config.toml
n_layer = 8
n_kv_head = 6
d_mlp = 2560
norm = "rmsnorm"
norm_eps = 1e-05
qk_norm = false
tie_embeddings = false
init_std_o = 0.0
init_std_down = 0.0
lr_head = 0.00337
grad_clip = 2.0
decay_fraction = 1.0
final_lr_fraction = 0.0
doc_mask = true
MLP neurons of a small language model. Each row is named by its layer, matrix (gate and up: input weights) and neuron, and shows model dimensions 0-95. Each number is 128 + 24 x the weight over its row's rms, rounded and kept within 0 to 255. Numbers have three digits each. A neuron's up and down rows have the sign that makes its largest values positive.
A block is one neuron, or neurons of one layer that tend to fire together. After each block is what it responds to, as a language model described it from the Wikipedia text at the highest values.

L3.gate283:111147150115112119148111114100101132195156115144171101098117146164151128179077156132085130105125138114154123088141123087137113167127133095113141098103150136142117101181139119137141069133157102102145109166135095120106142092121136181148122168123152108152102154131137127126158121123136093183
L3.up283:102174142112084164093132134089093103123109108113118155119139119132154159132115113138130130138104143134162137113110128129148107126151149149151066114136127134104099126091105125094092118156122172129112116167136098158163096100126143107161104151161169126092126138088100128154114115157125131110
L3.gate623:154166133162149133119159107104119127145110132160109103112138128131111170154135160113140130111142165137081123130105113135129091156115093103143111141143111143147149112106133163104137091137122101140074086109123116137145124129089165140138134134131144130123137132148134105172152138141103180135
L3.up623:115098094120133149071119148135146119172126134078153110107128140145129111150112124113133115115119144138168108117140116117134129107109135136168077096148142123128119106146149155107133142148097144144115120179089115146127157160117142131137099165096158133113184132149110185111150131109123128131
L3.gate875:105121101109156137135191064154124119184143133124115116136041134109145115132156090167138124137160090143153141147139115156153096111088119113144112130076094155137134125149124127147125085114108133120091088105150150138127148160107141138142144105106146126111100129147106154132114119137089150140
L3.up875:105128064113109086120136141136107119127103121125134115128108109119130095170139146070186125114124142145177145144088100106133074144127103170114119134143127133121121126163132136176076135167122125104129141138155076150116105129133122135119136153120102139093133107168132124138159156132123147171
L3.gate2110:119139145144121124096154111087093131141117138124126105143124088137105078162133089141133114114139146127126138165131127134144148142110140092143148107136164120118126133155153147109160107151119193139161137143166122118135132123143125134161127117147124130110099110134130159149171108150073129166
L3.up2110:126136135155137116130083117129126165149146111114122088132138145157139127098120125081080160181128118146149117139114129110162126150168134161097142182080127159137107134130137086146106124097065144159129103087130148129183140146143176120085136134124112128140105093132112147116149109112113136132
Description: Markdown table separator dashes. Fires on the third hyphen inside markdown table divider rows like |---|---| right after a header row; weakly on mid-word pieces (comm-erc-e, Sul-ta-n).

L2.gate87:098127118096145133155155128124096097138119146118140115128123147069126151105114167119136114093096149106111111143094122156163139100111155127099198113153108123138093104135115116167096102186151136129109134102120116092118131132132103152146123135128129126205179150106134134105136128110073119171
L2.up87:155148074106100125120142180167130112119139079107172121123162169166112142138153133141105135106105116173124146107117134164112148137151097138105154102138119142130168100154143119148160114116086131082160114178119088117094155156148111103116124151140191108090160125117173145130082200118150061106
L2.gate161:168110130139109161149094133098103105147133137153139154105147125131141110140155111114143140127129096110127095115147106143121155104135111157098152125126123103138085182160141147118101104095104125079136126091116145124124169181123140111164091177112122135109121115092166116148164093125095116132
L2.up161:147157182106117075109129097139121134148124151109161142158150102112138112115125096161124142132078112141160112101101137145128112153104159074149122127122142122113116163091100088107150044140173101097133121154123153108086091149168088123148112107123092141089139151166123167122165091151093133105
Description: Markdown table separator dashes. Dash tokens inside Markdown table header separator rows (|---|---|) in wiki lists, plus weak hits on narrative links like then, to, other.

L2.gate1341:138113181119152128137089138103152112111110144107136144139139129152111113168106177160107145129124122189095156146099132087118094112138107180102123150122139098126102126119139135148160075152108101166100101164125146159102110083118142095146083138109127139113096091142146136132117145107122117108
L2.up1341:163110117176169104172131119095121136150113148106097117117163151137136101145096157124121130151131112177113116143109111067116115141168142161097072178136105121142092118141171127151123130113110124156124144165103133186084102096120107086149109144124152105162072086127157104153133134119149107132
L2.gate1897:109161123137099078149127134136077122144102126123086126134119135108123146097111145122147090082148137135118200111133162131127052115141135174135128113124101127147161165139133095108113115094140110131082115129134175145100127118102113080094128131108159108123115106122119107118129121089092102081
L2.up1897:100162115143088165133128091107088114130113162135096149169122144129157139121170116083140080098118114133127171122099134131116108105134134180125126147159138144144131132114119160100122090104130093161143149094172149140154107106126082087107129073138137124131149118099102116140115168097087118095
Description: Month names in dates. Month names inside dates, mostly in tables, infoboxes and lists, such as 14 January 1972 and February 28; weaker on other word fragments and "age" in "at the age of".

L4.gate792:104179137111120134122147119089152083146138115105131146132158137142153161142169092130136158190167160149129090116141145122120082141156153116139102097100126153162077072163167166133113151151134120100115110095142133143157128095130094120097164124138138131116127099140118165127132135170084093113
L4.up792:107161129082129103109135108109107107130132129122148119117112107132058122104108121080115086101112124129081157116105120112123157133128120120116159118122091153081142101107122126116119098138126126121097163125136130148125123144137125152138109117114148101110113126145088098110147109111152130099
L4.gate901:100137169108134099154129075116099135120098099139143134117130164143138102180154157136152150123187118136133145136142131115149124117113120099111117088120098070145149120148103134142129126149120137119091129162089165114115139121089102096112105153137156075126112115143109106163177117134089098141
L4.up901:104133174118125113126153111130160155163119136165116119135084116132134115124103150130089159143087122137111116120062209144117123121159101124151108108142122144109129147148142132133123105108099121100150155050133111139137148126084128157141119137114135133126177111107130119162162129123134118102
L4.gate1044:178105124135091159168144093091088136154154119122093090082087102132146144148143120153155167106130118131113131131098108123172105116062133161130128144124109146160107117170129102138129133116112111091112074088137092117141123134117088161112143143167103126091128114104113138139110140101108087120
L4.up1044:176153142105133145182117143102115114095094110137116099188113154169174131152087083130143132142097107126121147139147161130138123128168155138094145178113094140135101149093140132136094090120117099115111115089166084141136074098130133134147133159118110150114129105162125144144120107129141146128
L4.gate1094:122169106152149133127132112122164094102137117132126112168135095106170155127105139110136109141130142098100141129122119090115154104146122132117128129147118141089122152180099136100159135111133144151142180134149103113138112122162113080101132159108157143134133093095167148146146118134099114100
L4.up1094:129154121149125132140125150121139125123145127121151145128157094089167112183090104078094095130121116169166112113162137146119161111124130091160174174161142145132147080102157118139130156113105114068123160125125115119147087127161165142156121097135119126175117165168088115129174101139142132091
L4.gate1336:100119125146084139137108052132123110127131166139113125125121150116093146129122133114139106176130089138126148116140121141128120131112124080103132135167156118138116180122112143145132135164152118126136119138115101160156176082111165115129077111146142123180102132098105176111097119139078147130
L4.up1336:114105130126156132095182175131108131143121090148106110125128091102085123124123110103106126132144111110118121116101113109133088105152113120142227121136145140086086126136110130103099108188108118144120110132110141126178098146144156081128158169163091096115120096182168111123150086154175146147
L4.gate1347:125154149138144139127133083139117140143092146129109140164152093084161128102115154129114094131163109117129086115152143115136075139154176117116096149094132111156123136128120141113102132159140163145156062121081120165109135119109128157189126101122148144110057179130093162170169105140154114140
L4.up1347:135143118073129160138119127131150116134118086067116138149155152159124108114156139148122128138172065121154130093136168092116100137096092129122124141101148099116071101140133129084129127155112090089144153137138099150123115100142155146118144146095122168102110127126146155139111177160164121129
L4.gate1594:100083138128163110167135126116125135087114136148106153139155096131137137146123159075155093130162105134145116111107145145161120115126106147139128135106108141149159125118130181137122129111143109143073123153146128147100131155144137117104116091122121175173174129159100128146104093086127102155
L4.up1594:111138117097150118169077107184132127135146095136127156093106149143139138123135137081129156162132096127146139151166145093127141145121163119144080148079153174139143141127120129177148116103145135113133099151114150162093099119083109158148135158113126150123159133132148153139171148110132114116
L4.gate2152:151129130163134135095130137172148096122130109094091092124163137162104155172131114139133116104126143090137114116101135143137145179139182119086117105079121201113112119142174153105153115154107143117128127127109132119157146131126111115142111143085122159129128109158127123128140127123119102122
L4.up2152:136130114133160134139112133167096157136140104098149165105110081123125163143129161122125094106125088133161131117171144162174157141109130130078073129146127141094121155113181169137144100108140140142125139108135114123173118136070067134152141103122152117079123126119157101128145126174163128130
Description: Table separator dashes. Hyphens in the |---|---| separator row under Markdown table headers, plus weak cases of mid-word fragments such as st in storage, itt in admitted, and the hyphen in 2-by-2.

L4.gate1:127126160137128122112088145111151125138091155106154138114159095110125138099139118100125130131129109111148116170163106134133117139100115125145114147124151130129140140131168098164117104135119107139131138160088163127120145096114149135163135123128060141108132107134115120118135125129112137118
L4.up1:143125142112138067092110140123118119130141116108172166100167106121150129122139111091104131136159119096138097099075154126092147142125101113136169142129128142144127135151135123176121140137147139212141128140103124119142113146110090170138121136151120154164090084110103120091141129120153127115
L4.gate263:101136129147134133119131152123168082123128136100136141118155126138124182119127125129134144176158118143131141194136126138114119141127152130083111121156128078125131142079191082149117150157132143128115108098146120150144154112124156138168089111130129114166122144127126132109141140096135113153
L4.up263:143153126135138130141154131117152133130129101072122165128162141151138148113167096092169149182158149125154118135142095134125131127137123156173140152141163157104141155120155117139095161163111125119108173091121128127161139103082154104130121118109167162129126128101130145140187115094150095108
L4.gate1111:150084088126082136104106135114130172161118110145119131114116102125147118119103173102120142219142152131151116090172102153074126151131148128122123136087097133120098089097117128120169128153144106140152152057107106111153121171140112142120145153106104136117159090125154091117093160131117074092
L4.up1111:137104141150123120142118099119131102111128153119138100131098158120135120150120163098134125125124097135153136117154132128122143144151111111157140161106154160161142122103101115156133115141182135069109109124143156134111143108097142102132154110113138126082134097143147172108118137166163116092
L4.gate1143:144106133155098070125077160079102085103130118101110127102116115099123147157107128135106152114171160137127158069145133069132141117117185136155147143058124128152127127154125112080135101145125115153147072160146156116130152119131140109140095148157127123115119156125132077116125126172124108138
L4.up1143:153109155107171156143131165130149125141166078099138121128137121101105112120160161169109102109147128184142108104167084142177123125118166155114144113124141169164097130142133078141112087118145125118123096167110114147104120109074123130093099119163148078110100168106128097103123099156120068156
L4.gate1766:187154135147133092098086142141164133156148107124115114133109184132110107145113088136142136134149161136098163069122125154089135134171121152163148139103112106161139121120113144118180140117155127089150131161136146120159093136121100130156087127122147133137128057144090126124108168121130138154
L4.up1766:121139138167120122142146146108151100122140093102157148135137138143131131136103121164189092153157109127173120162148121156141134126147110106133139122150133074148142168148139136095134104109147126126145135148127147120126124099126138158108134172137149150115108166138100109091094125137165140115
L4.gate2008:123137133141085130140123136134085123075112085072112119141126109122142142156117068131083123185111151178112135102113173113129134153138110161149151139130136140124131108166168122100166122146088184150128118120085124116110137121116161131131129117147084163134169134175161120153141084136166123110
L4.up2008:146136151192122126108123134068104131050094168130118105101126145097100147178144149104121121125167135140109131092132104092129092081124094081138139110134126117141077105113155126122099118174150101160157104123151133140130134127103114135140106172162132091148137118160163103144170141127167139106
L4.gate2253:079152116068143135133148108147098133106117133078087121118105163115113152128151140119117120132127172139129125113159124167142160139116098115147104117095145158153144151035160124137106136070103139099118166124118147144152095114120162171108080098138127131127114121127116105137161112139135147140
L4.up2253:142137150136087134118172106125137110115148125127159139118082156157135127158104117137130104133159104165143122141125125140122093140163081111124138149107118126124116150142170142111102142127098123115140133176137154132124105161111164162134152117167123104121150145117162135157108131076095121143
L4.gate2420:138115144158116109176132144133116138125112175112148129153145126102111079138139172122110134126162093140135188119125149080174136146098118133143135144152111134111162129144106105112127141146130131112150126160135134153131119111126111137119114096170175126136108119110109130141142099145111085126
L4.up2420:164113096134112131127137141138180143125136115138148123134125093140166138117149104174104121134114115112134166153157144159088110187116104084119158130106153138139165099155113116150111138088117121137149134149104144091095109153121153172079105114139123110101123134136149170118144169135118100138
Description: Age after at. The word age in phrases like at age 73 or at the age of 17 in biographies, plus weaker hits on time in at the time.

L3.gate303:162119136124129142129119114146105163127061133137127097115100105067131162108114125106122153104126116132114152134120113127203102098118114096142165109150107150134151140134150092104091150111108077109078121134132105152118154104099144116113099084131150174121138113091199120128099120149127139056
L3.up303:127151108123152116097137087227132138133133133112174137122148132165137115120115134103116075094094098135127158124146173105125122126132110151104118183150132123129147117127145133103127135127167114145135141150130134156156130165145126137142118093136148136117125110077096078105129144119145123104
L3.gate1199:117114134145124092110147128095110132132066116147154165140163143099161128102092121146130108155138116116131127101099117157047143075128130102123131138095120133108125132151080142118135127174122121111108091135131134119187146121085087153191119141143115131151156122155169186141147125134148144111
L3.up1199:143131099143116145151128186133127112141090106120163169134135149116118130091130107155096104139096137131113116107116161149141128082104110119108156135091178158115176151155104125111135110164115134136138136145122084151183147152132144105157102088151114150149129142135157117107134094111119131118
L3.gate1470:121132126137161127106085135110108125127105128116118116104119118168122167059098156148111090159162111143104167116100102148140136105075111160145122128128143149101125113099115133145144142101144109156130162100112105126087155107124137139156113165101147101122168103138121120154118113118125100176
L3.up1470:146147131134126198142178150120093089097099130108140140155128167145114157131105122126110095136110125131130131103150129125170095130122133140138160134130102143140125128137121189142069121107125119107168193144158160129106135131100106153110109128150070137111139130109158125139168160076160118132
L3.gate1954:124125170131121213121131125151102161109116152205155128043165110111146125099149102167120155109154157118131129131154134102122126137144114126089124111161119152113127141126106128111121121137143138172111127150095111106111132130127134151142089107085119126119129128134125109162142180100191104127
L3.up1954:121159140125115107098110168133120078119161117161166119140145103136137140130141196149179121158087123102127149124162133131164144097118109146116145124143123117146145149164105115155106144125109129161152123151125094117093115121133156109099139173118119128087117121061149143144148156104156160146
Description: Markdown table separator row. Pipes and hyphens inside the |---|---| row under table headers; weaker on mid-word pieces like ss in pessimistic, vessel.

L4.gate80:146161121112117148121167125169150130104177126130101140142141135110182153112121138121127131130116124145111141141119138124151079083131142159108108113111147148115126040124139142125101136109118129132103117129094130114159135127114133173128126126159085065134119101127142113103102126123107120121
L4.up80:109146097118148137115102116111119121139112140173113070104152135153135117159152141132106141118117107120135090124138157133101175110117159101070128113140137116123115110134133119122096164096036131134139120097125129133128147120144120100116198107118111107184133138097113123188089127126154139126
L4.gate260:102144144113125170150114132094128158097143120165152139129135111145125076135124129111127146135168162062130139118113137144111110135117112117107136143117128134174122136138158159110138110138174153112129130110111135124101145099146080148104103152106119085087098123114104080114178085124128126112
L4.up260:107110154131112127150131114155126094118117126140097164118076150104114112152148130150147132107152084146074154118136125140131103146151126135138170152157117120124130123113143124155121160161094145132131115090120155135077152128121117125124160147091146152124134122116122131142135177137125114092
L4.gate585:146111142132170125107112090145110153129149130140139131148134117135122174125115143126122123145113111091127159134127093145153107144135150094163142100166095126103145103140142104180119114105186140144161133126098122154111149109115152119100143095126153133136158116124117137127121107171146150120
L4.up585:142070136148111128106124138110142117106149131157129102117120142072110113081174125124202104123127101118150115130105099110132150108139147090095119165147161118088160090119164074127122088103122105113085122127156131114108089147140139124153116107126124119118130131105155129107109134145097137200
L4.gate1109:173104116120119128135125105137091135112156117169089161117117119105119133126136140136144151110165134124151129111102116121172093103099120087149179131148101128102131094137139133113155130085120137137129134090103089158111143138133129164138149124170145102154141168087141114107141097095133103149
L4.up1109:141131112128139133107138129154125103138126134139141133113113150154128132101162111128136133136113143103104119086104108103131126160144135142141151155144127127137094115123101138119123144138108150156121117090135151121078123086120153131131109118077125133126152137078149109148135108156176097151
L4.gate1209:141138086131128152108128102138140158164129138126112132140147145136107157128108152116157125116111095141150090151125100112100103172151118155161115130097134131112160118139151128168141155094105137133133170141130132139099128150129135109123178096131150127157121150153116139155094171089134156136
L4.up1209:145138085125112123138145109185096150114151156132117143145104136147120156142124137107094155105127148139154102154114130159132106144123111117150146122125108092138166160132178089164039116077111126135096114139151114106143102141121142169133116101115185096111154172142167106172123096165144127077
L4.gate1277:122129136153100165141159138098116125103122119119177116150133143131145138143145172178082108118146138120112172024133122161119086138114119084152099115125146109111094113166139137103131103116136119119128128095175165116108081152135117131082161089149156164130156097144132116112127121134132154116
L4.up1277:141147151157146131088129155090154153116148109090157120137146153132116140112136102158137109132154130110129135070074098160139109134155082101129123102156149099104091119122154095133147130101175122109110106092132176126165112141134127121135179097130151136157117104113167093111138111178141084142
L4.gate1416:136139149113129126153102144092105126123097195129083142087116101130139133145172085089131129166102094180164144133131122111146113122119096113109155158103123127135144154160090132137123160097114116158175174146103123088121144126140131130137120117139110124117114085140117124134123135132143074103
L4.up1416:140104148093119117123115108107137100121123116140155150107114110128189094091115120167105139160090127143125048153108128162127166142143135149139174092091139105104104126116126174127127143152128131106128089104073144097128158151126142114099118117120122113128144116139124110129123142125124128130
L4.gate1508:136116179130124139135131087115128140153148132177101121137125156127184090129131118122145153167153121113126084134120136123137139120121147105138089184155154097069070121116139132096114119109107086131168109127145119146154160113151110163122140116119154122141104096103138127143159132109094142124
L4.up1508:114183093110150146123070101144136124095163130180125133128093155089158116140138101146120150126136105154122143105109108126126141170123116099092139115172135119111114137137133098150107106154146071130087170112127126122107081139179133101183119131142146162130172140119130123161145131162113114154
Description: Table dividers and word fragments. Pipe characters between dashes in markdown table divider rows (|---|---|), plus middle pieces of words split into fragments, e.g. Con-ver-gence, Jan-ua-ry, in-ju-ries.

L3.gate233:106080092134109127095086093162109137135101126121105128141114136158118139166131126127138130121134141141125138161095112117164114159138131174161125118117135088166145131128101124121140104143121101115142123101130135117170131105107101114101151113104138128116118123115146115141113135131094102155
L3.up233:094135134119159134117144115162134091091097145136093153142137150147153097111100155136152128136188147124104170174137130122174117107107157149163139140136116154137186095086159124095139121135091067119103106149149131119119050113123137146134108104079112101120165143125162147115116125143122163090
L3.gate781:130104094164104192117097115132129128142095156141140142136199134121156153111112156127113095156154152148146099108111124142092126104113107122141122165134153081117126141128142110113097082151111144180133117186137095157151153143130122127074120155160121130117167143135168144104154131158174116120
L3.up781:157140136112148126125125106115132096108145120082154082112104119117147121127125101116157110130167134101112202139178110165144118141115117175134135159129140174105117117111131136121103137159109124119102090143117132124146125118111141122101136156131116131109147129130174200135186128113113151120
L3.gate1853:141108141069115117105121148127125109107142122112144139137115174081097117148114099132124110085132133143113136102127108131154123152075106131136104108111154109178070133187167121129085106138149158128095139139138133092154095074115144108129158138114125129131085145141122157121148067099128176136
L3.up1853:142175119105128131100136146089119120139134119136098092170101121115101108158105157153068094173121066187175116106135150110157169101171102123138113077154103172131082125089146149155144159156107121126061163107119130126141106105150109128154141094176134103113140112129169120184131128125127116135
L3.gate2024:117122167120123144149170106144140186111193117123158124135135123102135139159148126178096091143095108130135123131113137102138125123137109099144125124117119139134105115122136151185164116123116117167095123125066135133130106158129136125153134127125116130121105126117123147127117160082116126109
L3.up2024:123089137145138162117142146117117156128129077117082149131095121159132133140129141173112078112100135123117119161099125112150038151130131106113044148088090148104094126126149150131144124120120129118073140147149151077086146093104127092147119138139102137119133136170143139154187150132159115148
Description: Dates before the year. Tokens just before a full date's year: day numbers, month names, and the in/on/since that introduce them, e.g. died on 17 August, released in 1988, resumed in July.